config = dict(
    hidden_size=448,
    num_key_value_heads=1,
    intermediate_size=1216,
    norm_place='pre',
    positions='rope',
    init_std_qkv=0.0177,
    init_std_o=0.00382,
    weight_decay=0.16,
    lr_head=0.00661,
    warmup_steps=227,
    decay_fraction=0.425,
    decay_shape='linear',
    doc_mask=True,
)
MLP neurons of a small language model. Each row is named by its layer, matrix (down: output weights) and neuron, and shows model dimensions 128-191. Each number is 50 + 12 x the weight over its row's rms, rounded and kept within 0 to 99. A neuron's up and down rows have the sign that makes its largest values positive.
After each neuron's rows, "fires before" lists the tokens most often just after its 100 highest values on Wikipedia text that the model never trained on.

L3.down492:63 42 51 46 55 59 60 39 46 36 26 34 45 60 29 45 66 67 35 48 35 62 61 60 57 35 32 56 25 42 57 52 53 37 49 47 41 24 57 43 52 44 36 53 55 37 53 47 48 56 31 35 45 47 59 40 52 31 26 56 39 57 38 33
fires before: " be", " that", " as", " in", " to", " by"

L4.down647:55 59 66 64 56 91 40 18 65 90 43 62 52 48 77 33 58 57 48 40 40 44 53 25 37 43 66 40 45 65 81 48 42 39 44 28 72 65 54 64 51 55 42 31 59 66 51 63 43 52 36 56 50 69 36 59 42 65 51 47 77 60 43 43
fires before: "ed", "ing", "ement", "er", "es"

L6.down1151:48 68 49 43 48 37 48 30 55 62 64 54 48 50 41 32 58 48 29 65 50 51 57 49 57 51 29 43 52 52 58 37 47 37 40 40 46 49 62 52 50 48 26 72 46 40 47 53 50 52 55 44 66 60 42 56 78 49 38 55 36 29 55 44
fires before: "el", "ell", "ard", "ol"

L8.down834:52 51 39 60 64 52 66 42 41 60 41 40 75 51 35 50 44 32 40 35 48 30 43 30 24 65 55 39 62 63 50 48 66 69 58 47 47 55 45 59 43 48 37 47 67 55 48 37 35 38 44 57 48 27 34 44 45 38 56 60 55 52 53 23
fires before: ",", ".", " was", " in", " with"

L12.down1116:29 63 60 40 43 44 54 46 55 58 59 56 55 31 68 47 44 59 55 50 50 43 65 59 54 59 53 37 52 50 44 38 55 27 56 73 56 54 44 49 29 26 25 55 60 48 65 63 47 50 45 51 58 37 39 57 60 51 44 64 42 59 44 52
fires before: ",", " he", " of", "."

L12.down882:34 35 73 46 31 59 50 35 62 58 46 35 61 56 46 61 49 48 57 44 69 56 42 45 53 39 31 56 42 50 51 48 50 41 53 46 55 69 61 38 63 56 41 55 41 39 50 28 62 54 41 43 48 64 53 59 44 63 47 50 54 48 39 51
fires before: "\n", " The", " In", " He", " This"

L12.down1129:59 48 42 41 65 65 50 39 44 83 43 29 53 59 52 41 44 54 45 40 54 44 43 47 50 29 45 72 75 46 38 48 48 51 49 46 73 72 62 67 21 47 34 36 57 58 51 57 58 59 47 51 83 49 53 50 44 43 72 61 38 50 16 48
fires before: " |", "%", ".", "ver"

L12.down1157:53 55 64 49 51 54 57 54 32 54 51 31 43 54 60 65 64 71 49 59 60 56 30 39 65 48 55 48 58 40 39 47 43 51 69 55 19 64 58 40 25 51 46 60 37 64 65 38 48 54 60 64 57 54 38 34 44 67 78 50 53 24 37 54
fires before: "\n", "-", "|", "°", "ra"

L12.down747:61 49 34 64 56 27 32 23 51 54 66 35 43 66 41 56 66 69 39 53 67 61 45 67 23 53 40 61 43 68 33 46 73 78 66 52 25 36 47 49 43 63 60 58 69 61 45 57 35 39 54 44 74 40 42 27 66 32 61 70 51 45 30 63
fires before: " as", " (", "9", "ond", "8", "ound"

L12.down909:43 47 66 44 42 70 59 51 69 47 40 49 61 47 26 33 63 73 44 50 38 46 27 48 33 63 51 54 53 52 54 59 60 35 59 42 70 42 49 61 52 37 63 55 49 40 24 51 29 34 65 57 56 45 36 47 39 45 43 51 55 47 47 48
fires before: "\n", " The", " It", " In", "=="

L12.down935:60 63 55 60 48 56 52 44 49 32 48 43 43 62 27 53 59 46 62 24 49 37 42 67 05 53 42 66 56 66 56 47 53 73 39 48 46 33 62 60 57 68 26 42 89 56 61 53 55 38 71 57 44 39 52 59 49 35 29 61 54 52 54 44
fires before: "8", "7", "9", " 7", "m"

L9.down1056:68 42 27 35 75 39 55 59 40 50 63 52 63 51 42 67 32 32 59 40 47 46 25 55 38 71 48 37 46 60 39 62 50 56 46 63 64 68 52 33 60 48 33 42 21 42 38 57 58 57 63 58 73 40 58 41 66 48 48 57 66 58 60 44
fires before: " |", "==="

L6.down640:52 49 50 28 54 49 46 29 55 60 47 56 65 58 50 25 85 58 41 64 57 57 34 28 48 67 34 41 48 26 45 58 47 54 63 69 33 58 67 61 66 16 35 53 31 42 55 39 51 27 48 41 41 49 48 52 46 44 44 57 53 56 56 57
fires before: "ard", "ell", "son", "art", " 7", "8"

L9.down378:39 43 49 62 49 42 47 48 56 69 43 50 56 39 56 65 53 52 35 43 33 17 44 66 38 36 44 25 41 39 39 45 49 42 59 55 53 37 42 42 39 36 59 42 47 71 39 04 45 37 51 54 59 49 48 22 67 44 54 55 32 63 51 61
fires before: " |", "ical", "s", ":", "ic", "y"

L4.down192:46 76 52 55 28 62 42 38 69 48 63 39 41 43 71 28 71 47 40 42 51 71 54 51 41 23 50 28 60 24 50 72 48 40 43 50 49 56 42 43 39 37 52 38 50 59 29 43 40 63 37 42 58 50 55 41 49 48 53 35 56 54 40 35
fires before: "ed", " to", "ing", " on", "es", "s"

L9.down1206:49 49 41 44 43 59 80 31 69 54 47 47 31 61 43 48 44 73 47 57 55 33 52 36 57 75 36 76 27 55 63 61 59 65 32 41 52 28 74 37 41 74 41 51 49 57 52 30 64 62 49 52 48 50 57 41 47 50 28 51 47 50 53 56
fires before: " by", " as", " to", " in", " for", " the"

L6.down594:56 73 38 38 50 52 44 54 31 50 41 65 50 67 27 47 51 39 24 56 51 49 48 37 56 46 51 66 60 53 29 33 43 19 55 60 63 45 47 50 39 48 46 57 48 29 53 27 75 49 44 58 46 49 63 35 46 35 48 68 38 54 50 59
fires before: "o", "aw", "ay"

L4.down330:28 34 38 69 46 50 51 48 39 54 41 32 36 50 35 43 60 53 44 65 61 73 44 41 55 63 67 36 48 52 51 64 36 46 55 48 56 75 26 38 50 51 38 67 59 36 45 49 47 57 64 83 60 47 33 77 66 41 63 67 56 48 57 47
fires before: " |", "back", "er", ":", "-", "\n"

L9.down827:66 41 67 46 47 60 47 58 46 50 15 44 39 35 78 27 50 52 47 41 52 62 61 38 33 59 67 53 51 22 26 58 31 53 71 49 66 39 26 47 62 57 29 48 65 47 47 40 43 55 56 42 27 55 45 39 53 68 58 43 61 53 38 23
fires before: ",", ".", "an", " and", "a", "\n"

L4.down1049:57 40 56 61 57 50 25 54 65 54 57 48 56 41 55 41 53 53 67 23 37 44 74 64 46 59 57 68 49 48 63 47 40 60 48 50 38 57 72 66 49 40 59 48 43 73 49 57 41 59 88 67 38 71 36 35 52 33 49 51 38 39 46 67
fires before: " |", ",", ":", "th", "."

L9.down696:44 45 59 56 48 61 54 41 39 47 55 62 44 55 52 38 48 38 36 37 50 41 44 53 49 58 70 50 61 32 42 39 54 71 66 52 68 46 48 33 37 37 44 42 52 42 55 47 52 27 27 46 67 48 36 37 47 58 64 45 53 78 49 61
fires before: ",", " the", " |"

L12.down245:56 50 35 47 43 73 46 61 50 63 72 54 44 45 55 73 33 31 69 46 59 39 56 51 47 48 50 55 54 34 22 76 41 75 51 54 50 47 45 50 34 58 50 51 42 54 47 52 53 43 63 49 56 67 45 43 73 53 62 53 40 40 37 54
fires before: "\n", "-", "5", " |"

L6.down772:37 52 45 65 31 57 54 56 51 47 53 52 81 61 60 36 67 19 49 49 62 39 50 27 19 28 53 53 38 24 41 21 44 68 52 50 56 54 57 38 27 41 58 59 58 43 59 31 34 50 49 26 32 51 57 53 46 47 45 56 44 56 53 37
fires before: " (", "ak"

L6.down1043:42 51 65 53 62 30 56 46 69 54 51 69 59 60 56 45 72 52 70 49 58 54 45 49 63 63 45 61 53 38 31 54 47 43 39 54 40 35 55 64 55 53 38 24 42 69 51 54 28 56 40 65 49 50 46 47 50 58 58 34 68 67 39 43
fires before: "\n"

L3.down197:32 63 54 49 56 46 45 44 59 36 30 44 65 59 48 62 53 42 51 68 38 35 43 65 32 49 53 52 44 38 59 59 45 46 54 55 54 50 34 54 59 48 57 56 59 35 58 55 41 48 48 45 56 54 29 46 55 53 38 55 50 67 64 61
fires before: "\n", "==", "In", "-"

L6.down935:45 50 33 47 52 36 67 39 46 55 26 42 30 47 47 34 70 49 31 50 46 56 52 54 34 64 53 45 48 52 50 45 31 69 78 67 65 61 49 60 42 70 51 57 53 56 49 54 61 68 61 62 66 44 42 63 42 59 42 35 76 47 39 69
fires before: "-", "–", "F"

L9.down165:50 49 53 39 63 52 45 38 38 40 55 40 67 30 60 47 62 35 46 56 41 38 47 38 62 43 36 47 63 24 54 49 53 28 64 36 44 55 64 63 37 71 48 54 53 67 64 55 43 63 24 52 45 57 52 49 43 48 54 60 59 29 46 32
fires before: " |", "\n", "|", "–", ";", ")"

L12.down711:12 41 66 39 56 52 63 29 36 36 43 51 58 44 57 23 67 60 56 70 30 49 57 70 44 47 35 52 77 63 60 17 28 44 56 53 64 44 53 50 38 50 20 51 66 56 39 67 66 59 45 49 37 50 59 43 55 70 74 41 52 53 44 38
fires before: "\n"

L3.down463:49 44 43 64 24 46 53 35 37 19 58 47 54 52 49 39 42 45 19 51 65 43 49 62 48 70 49 65 43 32 71 58 54 61 51 57 48 43 62 60 45 50 37 45 42 66 23 47 47 36 25 49 54 28 63 58 31 47 58 49 48 39 42 45
fires before: " to", ",", " of", " the", " for"

L8.down1124:55 34 39 61 56 31 60 51 24 42 46 42 62 46 50 36 57 59 46 33 49 33 20 45 43 64 61 55 47 69 50 50 47 34 65 61 46 25 50 53 48 59 75 40 54 53 47 37 49 29 65 50 46 52 38 65 53 49 49 56 54 60 68 34
fires before: ",", " |"

L8.down512:49 49 41 52 56 55 65 51 46 49 61 34 60 54 68 39 44 54 55 48 28 53 59 42 52 47 48 73 79 25 46 50 40 37 64 49 60 45 53 57 42 57 34 50 58 39 56 48 42 48 58 47 45 49 56 23 74 47 59 55 38 42 52 28
fires before: " |", ",", "\n", " in", "."

L8.down1179:42 49 45 44 50 62 52 55 37 51 41 49 65 49 51 48 41 69 60 50 24 58 54 49 39 45 51 59 54 39 47 36 37 51 53 46 61 52 58 47 45 59 40 35 41 49 67 34 37 43 38 33 55 53 61 38 64 61 34 53 57 56 43 40
fires before: "ing", "re", "ed", "ers", "er", "es"

L9.down946:43 47 49 43 57 49 51 58 58 45 47 36 58 46 42 48 30 61 58 54 41 59 47 38 52 65 68 66 23 54 46 40 42 74 52 44 51 71 23 24 63 44 36 57 52 55 57 24 40 55 49 71 51 59 30 57 51 42 54 61 61 53 76 42
fires before: " |", "%", " votes"

L4.down20:71 53 52 40 41 51 42 25 51 53 33 45 33 36 63 39 44 60 50 51 59 49 64 72 51 38 59 47 35 71 55 37 44 64 64 59 66 67 50 33 60 40 57 37 47 65 56 67 60 42 44 48 39 54 32 22 53 46 40 34 38 63 60 63
fires before: " |", "."

L12.down1008:56 63 79 65 36 49 59 49 50 40 71 65 41 50 59 66 47 72 49 45 42 54 38 35 56 37 64 60 52 49 38 33 34 68 45 61 60 49 68 52 31 52 39 36 45 56 45 52 44 48 59 64 44 58 46 64 40 46 64 34 28 46 42 70
fires before: " on", "ies", " /", " of", "i"

L4.down233:52 58 53 58 53 37 56 52 45 67 58 52 53 39 49 43 44 53 42 58 44 50 53 59 44 63 58 44 66 54 63 46 53 53 41 56 50 44 61 56 49 45 59 44 53 69 51 55 57 28 47 41 71 50 43 46 65 36 51 55 39 56 34 58
fires before: "===", "==", "|", "="

L12.down611:57 33 56 54 76 46 37 54 35 66 58 46 50 22 21 38 55 60 52 48 42 36 43 61 50 48 50 58 32 55 44 48 53 59 48 39 49 39 59 56 32 67 56 42 58 56 52 65 45 55 34 48 54 39 46 39 47 56 52 30 62 67 46 49
fires before: "ing", "i", "u", "in", "ian", "ia"

L8.down938:51 51 54 64 32 54 57 29 52 40 41 44 32 57 44 34 48 21 53 43 65 60 38 58 54 48 50 54 44 45 55 39 50 54 32 64 38 53 42 58 41 63 68 56 47 38 61 73 48 49 39 31 43 30 54 35 51 45 56 38 60 47 36 56
fires before: " of", " |", " to"

L12.down953:53 63 46 63 29 73 54 54 68 55 42 43 22 35 55 32 58 45 52 60 30 30 51 36 61 46 53 49 56 42 57 54 46 35 60 50 26 55 55 35 26 42 42 53 34 48 53 47 46 42 43 65 41 56 42 52 61 52 46 46 51 35 61 32
fires before: "\n", " |"

L4.down1048:40 45 33 50 52 53 55 42 45 57 47 52 47 57 46 47 53 70 53 44 40 48 48 47 28 61 51 41 50 40 55 47 55 66 47 47 51 41 48 47 55 53 49 42 51 62 52 38 60 46 54 50 61 52 47 59 57 43 47 57 57 53 62 47
fires before: "==", "===", "In", "A"

L12.down469:44 49 48 55 63 35 69 56 56 70 44 46 51 62 62 64 44 25 33 61 46 54 50 46 70 45 52 37 43 33 55 44 43 35 53 57 58 44 55 43 52 20 44 57 70 54 29 61 68 46 58 75 36 52 46 49 52 52 61 55 39 42 42 36
fires before: ",", ".", " |"

L9.down850:58 69 47 50 47 50 42 34 60 56 64 46 55 57 53 49 57 70 48 67 46 29 66 66 24 40 44 63 53 55 57 62 50 63 42 65 48 47 56 59 60 47 37 48 47 48 39 40 59 31 56 56 52 56 57 37 47 33 45 46 47 54 44 52
fires before: "ion", "ions", " |"

L12.down691:49 38 45 83 50 64 43 31 50 72 54 54 34 50 62 49 38 51 39 47 45 49 42 56 44 46 57 54 56 49 63 60 44 53 19 49 67 63 52 44 71 42 58 67 66 49 42 87 52 57 78 50 53 41 57 62 47 37 51 54 58 46 24 52
fires before: "ic", "y", "==", "ian", " and", "ani"

L4.down1027:52 54 20 63 41 58 40 50 41 77 57 40 40 35 54 76 32 46 56 64 39 44 43 52 45 51 36 32 49 62 51 42 56 67 61 50 65 54 43 57 37 41 56 55 39 82 64 54 65 44 41 53 84 38 37 43 56 32 41 51 57 56 35 55
fires before: " |", " (", " 1", " 2"

L8.down62:48 36 51 45 17 35 50 30 56 41 39 36 47 43 58 43 39 56 47 44 44 44 55 53 57 25 33 32 64 39 64 36 45 58 67 50 41 63 61 55 36 53 60 54 50 56 43 44 50 38 59 63 19 52 43 57 40 45 48 53 40 48 49 22
fires before: " |", "ing", "in"

L12.down229:41 51 34 47 45 46 60 46 66 38 56 57 57 47 71 29 49 60 31 51 55 50 59 32 52 63 30 42 70 50 45 31 59 53 40 46 52 41 34 62 25 43 44 48 68 54 39 70 63 55 41 56 41 44 58 73 60 49 60 33 55 29 61 58
fires before: "\n", " a", " an", " who", ":", " of"

L9.down508:55 31 52 40 62 32 37 49 56 47 39 51 33 47 49 52 66 46 46 68 44 31 54 52 71 54 54 62 54 47 56 60 40 45 32 62 61 49 57 49 20 64 49 46 41 35 24 50 55 54 45 65 43 65 41 50 33 43 49 44 43 50 35 73
fires before: " of", "in"

L4.down244:46 28 56 59 64 75 61 40 44 39 67 56 54 57 38 54 43 36 49 35 61 64 48 63 64 34 32 35 51 34 35 50 66 48 69 61 55 55 31 44 50 53 60 66 52 54 51 64 53 64 45 75 52 44 23 58 43 27 50 65 62 45 57 35
fires before: " |", " place", " M", ":"

L12.down522:38 47 68 38 41 53 37 44 46 62 51 44 51 54 69 63 33 48 58 46 42 46 54 60 57 57 52 67 59 45 41 37 29 45 42 56 49 55 44 41 45 56 40 42 32 42 34 38 46 51 39 48 51 57 43 50 73 52 51 43 60 41 56 52
fires before: "\n", " The", " It"

L9.down770:47 57 59 44 61 45 18 60 59 44 44 66 46 54 29 35 24 38 49 45 44 61 56 78 57 47 36 55 49 47 53 45 50 63 49 55 52 65 61 42 51 38 43 34 59 36 53 49 60 50 53 51 41 27 49 43 56 54 73 65 45 76 55 65
fires before: ",", " the"

L9.down140:44 53 47 48 54 53 49 45 65 53 52 60 69 48 54 57 70 47 61 45 52 43 45 32 40 44 40 48 53 55 53 67 57 44 69 38 58 62 56 50 34 63 44 27 45 44 35 40 39 50 54 55 56 56 56 46 53 53 44 45 53 50 39 57
fires before: " |", "\n"

L9.down733:49 62 34 39 42 51 32 41 61 28 52 44 51 48 44 55 51 70 72 47 43 55 61 58 65 58 40 64 47 54 53 46 35 49 67 43 54 37 47 54 30 57 48 67 44 43 48 35 32 42 41 45 46 66 44 60 45 32 46 46 62 70 31 43
fires before: "ed", "y", "est", "ion", "er", "ely"

L8.down751:41 41 35 61 61 40 68 66 34 71 57 69 58 53 49 67 51 33 60 68 43 62 36 57 79 65 68 37 49 48 64 50 30 66 50 53 56 38 33 26 54 31 39 53 65 62 29 54 54 40 37 52 38 70 52 63 56 41 47 58 54 30 60 65
fires before: " |", "."

L3.down528:55 55 47 42 49 76 42 73 47 53 56 68 49 60 57 50 38 20 32 50 72 69 65 46 31 46 71 49 46 50 72 51 50 55 49 49 42 41 77 44 58 38 32 45 80 49 43 51 57 46 60 52 54 62 27 61 68 63 63 52 58 54 44 46
fires before: " 0", "\n", " 1", " 2", " +", " |"

L9.down1146:66 22 56 62 34 50 43 45 35 41 46 41 46 28 57 42 31 60 45 43 49 62 55 63 46 41 31 28 30 16 35 36 53 63 58 53 78 41 45 56 51 41 57 63 58 58 38 54 33 38 33 35 48 43 39 50 60 39 73 48 52 61 51 25
fires before: " |", ",", ":", " City", " (", "–"

L12.down665:39 46 52 44 49 50 65 48 48 46 60 40 50 33 47 61 48 78 46 69 72 40 46 43 32 41 51 28 49 61 48 61 53 55 64 57 58 48 50 67 50 44 45 74 44 46 44 32 66 62 61 43 53 71 61 38 53 42 45 57 73 50 63 57
fires before: "ions", "or", "ors", "ed", "ig", "ory"

L3.down1103:50 55 55 60 60 37 50 52 51 53 39 56 57 60 28 40 47 46 44 52 44 54 43 47 37 38 58 42 49 53 62 47 53 49 58 52 47 40 30 62 56 46 50 49 58 41 44 52 44 49 56 66 59 44 48 53 44 55 41 36 49 48 61 49
fires before: "==", "In", "===", "A", "The", "B"

L9.down600:24 45 56 53 50 46 78 48 44 63 50 58 56 42 67 46 37 48 45 55 31 59 52 43 49 41 58 44 59 62 70 43 49 39 44 33 50 37 48 62 40 39 33 53 60 47 48 48 41 47 44 40 54 59 36 40 59 56 60 56 41 46 31 27
fires before: ",", " the", " he"

L12.down29:40 48 34 60 60 18 62 67 57 45 32 48 48 50 72 76 33 67 36 52 54 66 40 40 61 47 49 58 51 61 68 62 49 37 42 36 45 59 64 29 49 58 51 61 39 57 29 42 60 56 38 53 63 53 48 35 40 33 54 70 48 55 57 42
fires before: " by", " in", " on", " to", " as"

L9.down468:64 44 64 55 55 58 37 51 50 38 49 53 53 58 59 64 65 41 38 34 34 39 49 57 47 33 73 39 44 51 63 45 38 65 62 69 49 81 44 53 72 47 34 40 53 61 35 45 63 50 63 44 43 68 31 43 54 49 60 42 31 63 63 61
fires before: ",", " of", ".", " and", "===", " |"

L4.down667:50 64 60 54 47 41 54 70 54 43 60 29 44 43 80 45 54 52 71 67 61 19 66 56 71 38 58 43 58 38 47 41 39 46 40 50 29 62 46 29 38 39 36 52 47 58 58 46 26 58 45 45 27 26 38 43 57 53 53 46 31 46 39 49
fires before: " |", ".", "ason", "us", "ated"

L6.down407:83 14 28 60 40 74 39 49 53 54 39 43 68 51 26 50 33 47 38 54 53 64 42 57 73 57 40 77 33 55 39 44 58 56 33 52 72 36 39 34 36 43 59 57 63 48 61 45 17 54 63 47 39 55 63 35 47 40 31 40 49 47 53 52
fires before: " |", ":", "or"

L6.down176:52 63 43 60 68 59 54 49 44 57 41 61 40 63 38 29 49 46 47 45 41 42 68 39 54 47 49 44 47 46 57 52 38 42 62 54 66 56 51 63 61 53 50 35 41 75 31 54 61 26 26 35 51 59 46 54 70 61 48 54 43 65 51 51
fires before: ":", ".", " of", "°", " with"

L4.down1050:58 36 45 67 56 31 48 56 35 55 40 33 45 59 61 49 36 55 45 68 41 61 42 43 36 58 52 39 60 59 30 46 53 25 67 51 54 61 45 41 52 43 67 38 43 64 38 80 46 66 44 48 78 43 48 75 49 39 48 34 42 54 48 53
fires before: " |", "==", " and", " in", ","

L8.down706:39 43 39 57 56 46 41 38 41 60 58 32 38 59 62 45 44 51 33 35 41 30 42 42 56 57 64 58 57 51 62 62 39 39 60 48 34 54 46 59 30 44 35 55 54 68 48 49 71 37 52 55 49 52 40 52 67 34 54 56 55 48 62 47
fires before: ",", ")", " of", " in", ".", " to"

L6.down1086:35 55 36 49 59 38 51 38 61 51 50 50 57 49 47 37 36 53 69 42 55 69 56 64 49 62 42 45 39 55 59 40 75 71 41 56 33 67 48 40 56 46 49 64 51 42 62 50 47 49 32 58 63 62 49 59 79 39 52 44 47 31 79 49
fires before: " |", ")", "\n", "\""

L9.down322:32 32 39 42 36 71 47 31 50 61 78 45 50 51 69 53 47 48 25 48 42 44 56 62 34 46 50 55 73 39 48 57 55 44 60 47 36 48 49 58 34 36 30 60 46 65 51 40 42 53 35 47 61 41 42 43 52 42 88 82 40 36 69 35
fires before: ",", " he", " the"

L9.down595:26 45 48 67 38 70 53 72 42 41 54 59 39 63 48 51 56 35 60 74 37 48 57 56 51 38 52 49 52 60 68 59 51 56 32 75 66 47 47 55 41 47 51 41 70 61 54 58 56 48 66 62 61 45 56 54 47 54 53 68 56 43 31 59
fires before: " of", " for", " to", "s"

L6.down612:43 50 74 39 42 65 76 50 41 69 37 50 73 63 36 49 38 54 52 54 60 52 45 55 51 48 55 48 60 23 55 30 64 68 45 43 51 59 38 51 51 39 31 53 70 64 72 55 58 32 39 59 39 15 45 54 41 56 68 39 63 68 29 50
fires before: " of"

L12.down105:69 40 60 59 53 67 45 60 65 54 50 50 32 55 46 35 53 39 68 73 47 38 52 36 28 54 72 74 49 55 49 48 33 38 57 60 41 44 38 58 42 55 55 52 25 67 54 44 39 59 51 64 45 36 64 35 49 44 27 56 45 39 42 50
fires before: ";", "\n", ":"

L8.down534:62 54 70 60 35 58 36 30 80 56 42 18 41 58 40 50 66 62 42 62 40 63 61 42 48 56 57 67 44 59 36 53 29 46 48 45 65 38 48 68 27 59 50 56 45 46 41 46 51 52 44 48 45 61 53 43 59 46 55 34 47 61 26 52
fires before: "ed", "ing", "es"

L3.down353:57 77 40 62 45 40 30 40 53 36 44 40 46 39 69 75 57 44 46 28 65 50 44 56 54 54 42 47 55 66 40 44 60 62 51 50 55 56 59 19 44 42 66 42 29 37 52 40 48 39 63 54 55 40 57 61 76 24 64 46 45 58 65 49
fires before: " |", "–"

L9.down205:28 37 57 52 41 35 45 57 47 47 65 46 53 48 55 21 56 68 58 44 65 49 67 76 46 48 44 64 46 53 72 44 44 58 49 59 51 60 54 60 59 54 39 40 30 34 48 35 47 49 58 39 48 33 34 56 72 16 46 48 44 47 52 40
fires before: " He", "\n", " The", "at", "ards"

L4.down659:44 58 64 54 52 51 57 47 58 57 52 51 52 49 37 39 46 49 49 44 54 50 47 53 43 49 53 50 57 50 54 49 49 48 51 51 44 53 47 53 49 50 55 40 49 50 53 41 55 53 51 50 51 53 40 49 53 47 52 52 44 49 55 47
fires before: "==", "===", "In", "The", "B"

L8.down485:34 54 49 54 50 45 42 63 59 52 30 44 53 51 45 51 47 32 58 60 41 35 44 40 50 43 52 61 81 42 39 42 25 43 71 38 44 30 39 61 44 72 21 62 32 33 37 29 54 55 41 22 50 47 63 57 52 46 53 60 43 45 48 32
fires before: "\n", " The", " In", " She"

L12.down447:46 46 68 61 32 56 42 51 43 63 27 42 35 64 50 56 48 34 45 49 44 56 31 45 51 43 48 48 77 60 40 71 39 61 57 52 61 56 55 36 34 60 60 55 49 34 41 54 57 48 50 65 35 65 37 44 47 35 52 37 50 30 36 34
fires before: "\n", ":"

L6.down754:47 54 38 48 37 48 66 60 50 70 53 40 34 55 52 47 57 44 52 44 47 46 60 42 53 29 52 37 55 50 35 23 68 23 48 60 49 64 59 61 61 59 51 40 27 58 42 59 55 22 62 56 54 46 48 50 41 49 42 57 41 47 27 62
fires before: "o", "oice"

L9.down250:68 53 47 50 75 47 36 64 64 43 47 38 58 48 54 42 60 51 57 62 44 58 40 53 70 55 40 47 71 46 81 29 40 36 40 43 64 50 45 66 45 60 57 40 36 24 27 51 31 44 46 48 33 64 74 51 60 41 47 61 53 58 53 27
fires before: " in", " by", " to", " on", "ed", "."

L9.down769:22 45 43 52 63 57 73 48 42 70 31 57 70 69 50 49 48 49 24 67 63 49 53 34 56 47 43 57 52 64 34 52 39 45 40 55 62 37 51 54 66 49 51 56 75 64 47 59 32 57 40 57 70 56 68 61 70 48 48 71 42 48 44 41
fires before: ",", " of", " to", ".", " in"

L12.down606:55 47 49 52 68 48 56 35 60 33 57 39 18 52 42 64 30 49 59 50 50 36 56 47 59 60 51 61 57 54 66 52 39 52 14 38 33 48 47 49 34 34 41 50 50 53 21 42 48 59 45 59 57 25 64 53 60 60 38 40 52 26 60 42
fires before: "\n"